Weights of a small transformer language model.
Size: 14 layers, 10 heads of 64 (5 for keys and values), MLP 2560 squared ReLU, 95.5M parameters.
Architecture: learned and rotary positions, untied embeddings, normalized queries and keys.
MLP neurons of a small language model. Each row is named by its layer, matrix (down: output weights) and neuron, and shows model dimensions 32-159. Each number is 500 + 50 x the weight over its row's rms, rounded and kept within 0 to 999. Numbers have three digits each.
Before each neuron's rows, "raises" lists the tokens whose logits its output raises most directly, leaving later layers aside.

raises: "ont", "ond", "ities", "ity", "omm"
L8.down550:430541461391443557550511508506504483507473524552560584482530504487481527495467516456468438352480511506544527458518434539466536500545575467459433463389475533440453616473454479503458498530484511555612486470476486506500491524471512408575496512567424427523481505511439387516476513538504465563554554517529577555558528592635337512516595540573533449425563474512444495495495471498514467513514

raises: "ise", "is", "um", "ize", "ising"
L8.down2489:544449464546515536497514550484474466468484524437514531546491490526527561572465556516523503441493479536478460593487492430436537530437425561487452456499541402475467597531529426549418588463457493515481428538433542453503502451554533520523439479478433340496523512435570477529469632511498480506472511483452506506496479514441481499530527429525494447572457575442447481552400543494539553394505

raises: "ered", "ering", "ere", "err", "ery"
L8.down984:486473443384558527475489559572529458520525542455546491426430483556485541535536499510499532465591552588427560564446508493590487500523515543656599487549505482492507551531528559473520431600450563448466455617533481512547534466503513547499526496362466497446469521522528502588483539516565470546484596493387531617519482504521486454499439487467541390616536452500546526441523579395480570547529

raises: "ere", "atory", "ering", "ified", "ound"
L8.down902:587503487487576534553503459611444481413553402512567507483462487594476476530505438496485444435503524593504553473509537488473509484527489562539565504464516523484460444482500611519447455521505437473418526451512511458425471561534506506605439478405502541536528473442559419486508561522590477445467534521450478521506561491505491420530566451483516494552572591492583485609633516435568547515518

raises: "ear", "mer", "ison", "son", "ward"
L8.down1736:459457534523478505453476473488472418475486525611413556570502524439488545460482505492505476551480553520465475455398520425493449509567500532534449519616523528446430492476529455484470502475563439462571473530418489528547506507471565477544472466571493568444534558537542427481572481497523566473554565507495614576494491501460517425434351518495435555552598495511580592480431470471532621574492

raises: "i", "y", "u", "ie", "ys"
L8.down1845:530618472538479500566490440463521462508491569603577492609547465428500514467426447589512476517471473466463577681547466507522488541540516483541488527478506545532496510499595526522565511552505454543521373501534454537564501449477564524500419473591514573469538468460461485513578457542467502487567500542455426484577529444478514418461531569568538524511495587460414554517529499474531477532523

raises: "ius", "é", "én", "ien", "io"
L8.down1947:516531453561479481482505527491535395489509504487536590605546503447574451519479417572476499518460519506516497538531470536447506504409444567490555523473572532499512540491536531418566558520445479490477454489573543547458510490573413525490476410579443467424355515525478483447531430407499533566491542568446586472478566593499369497495480548516381447486505464468545478502522544458497455591660

raises: "ory", "onia", "ors", "ories", "me"
L8.down1602:524526472541486515519488460511488455407465539444557548597493501476550551526520517537455533481468531457534435566576485473507534583484450547503482554465495488387522547517403410492464523534412575471448482477435557473488396525570436470434499541493498513610463545476560454531549531446525475511519411575542455468464577546455418520468577521454423426549476568458610497575481514516521502615607

raises: "ana", "ano", "ap", "vel", "ush"
L8.down2404:611493473447512521519550558568505613561553526414574474527601490430462456571531465491470502464520397517539539408540480480478500536550542522485459473445393539451476450549477519567532502442585547533473462529565507465562584468529547470509519500538461545524559575478444629479471480437584521461568553457442513475459412554544507507463614497460469464567552528556559500554521446489497454574473

raises: "er", "ers", "er's", "erg", "ered"
L8.down1328:552454561484599449456488521542483546512554474463571460513470513452529524516409578495523635529453484461492507477470550552595485511498539555482557516455438528543427522569473558557494509575553539475591560446478510480545555502464552477488585552524428579510552468495451406570551499483480512492439550548425465466432532552507540485510498473454462470588613494527503528474515391498509404485626

raises: "ude", "is", "ire", "al", "el"
L8.down140:405500530498448522457525477576481566589547483489493535491431440542549587550441482503450518471517499453402473438490448497513490471523588492523474569466537515506518577490519510506445529440601394475507493490416484423458423557540466506490454459473483497459540518521517589445464588518560505477560553534496475553489518486525463489469448537477520514356449454527413582492512562486467429579543

raises: "on", "coming", "per", "d", "oon"
L8.down1264:486431513571439543554564540518547426436465518479510497540459523406526588458598525513489495480448449488487449573450557565388489487550489583537630516462572405478493491469521466486492490523558528464479554528558496488480497535607491455548437514373585563526552480482488546548504473512498530535560547456446496491527576478510531429497362560506510505618419493529481507486420599565599560511448

raises: "ing", "ed", "iad", "or", "ment"
L8.down2271:541451484510516468455630573409522521501491499543516552472544513440500547581526528398547461556431510412524563519549455468510475580522403445475456514469484510436515438517530426558398511579498472503428484480496576520515542494477525522577498464530519502536560560486570398477503539479541424500501536479571479515534550487477499553418422540507546486579521561540417483474532479433580548522485

raises: " Canada", " Ontario", " Thailand", " Singapore", " Belgium"
L8.down254:487463407452599577599543499519551466492532547610513536464451505517620506463569459462543558588457512514504489463444470472397584535474495433568577488471606422561500592487382461450589492445602408514571554530416447552446441505469565411434497500482519534459454403526440469453441476532440533489473476353555485487548585607604524531517396425530519481447470588457590543507546493451395470597516

raises: "s", "ko", "ki", "on's", "ka"
L8.down1721:523493537557544505463511446636486515471490459424572502430475491510520480465532408564447533612566526513605557483547560527522527522522445559470532472568482507546479502596599518480442502432631528477404456468565477512536533472564447534525429557492516576492457582518521472536427489522483503517553396506494524491588447512491544503491484491548504452493527459419471579567526501356521477500483

raises: " over", " effect", " possession", " revenge", " down"
L8.down1422:517456415531451549361470510505571536558580470502467534460465572527476504547526460484525536586423521555523536464551467547492470490447461433485493499449481520474503527568384507543496535552483478466544519481538535483531476425490491461493506454545469391442556368446480439411455514508468562519499543451530450499474508512434440592443472571480485480566553576507518529503587503512487468574446

raises: "é", "kin", "án", "ict", "á"
L8.down1196:424465540507458539483613505555468434540485571515460510437488486455496495560500493556552589559552428594507532444526473428413569504475537491553440377444501492554509405538526399435480500453543463474455511527464503533463448534390509495550537493442511438436463458510496435519487416524494468495466591443421616637543461508464515526516516512461498469544438523559498488487497483626457502474511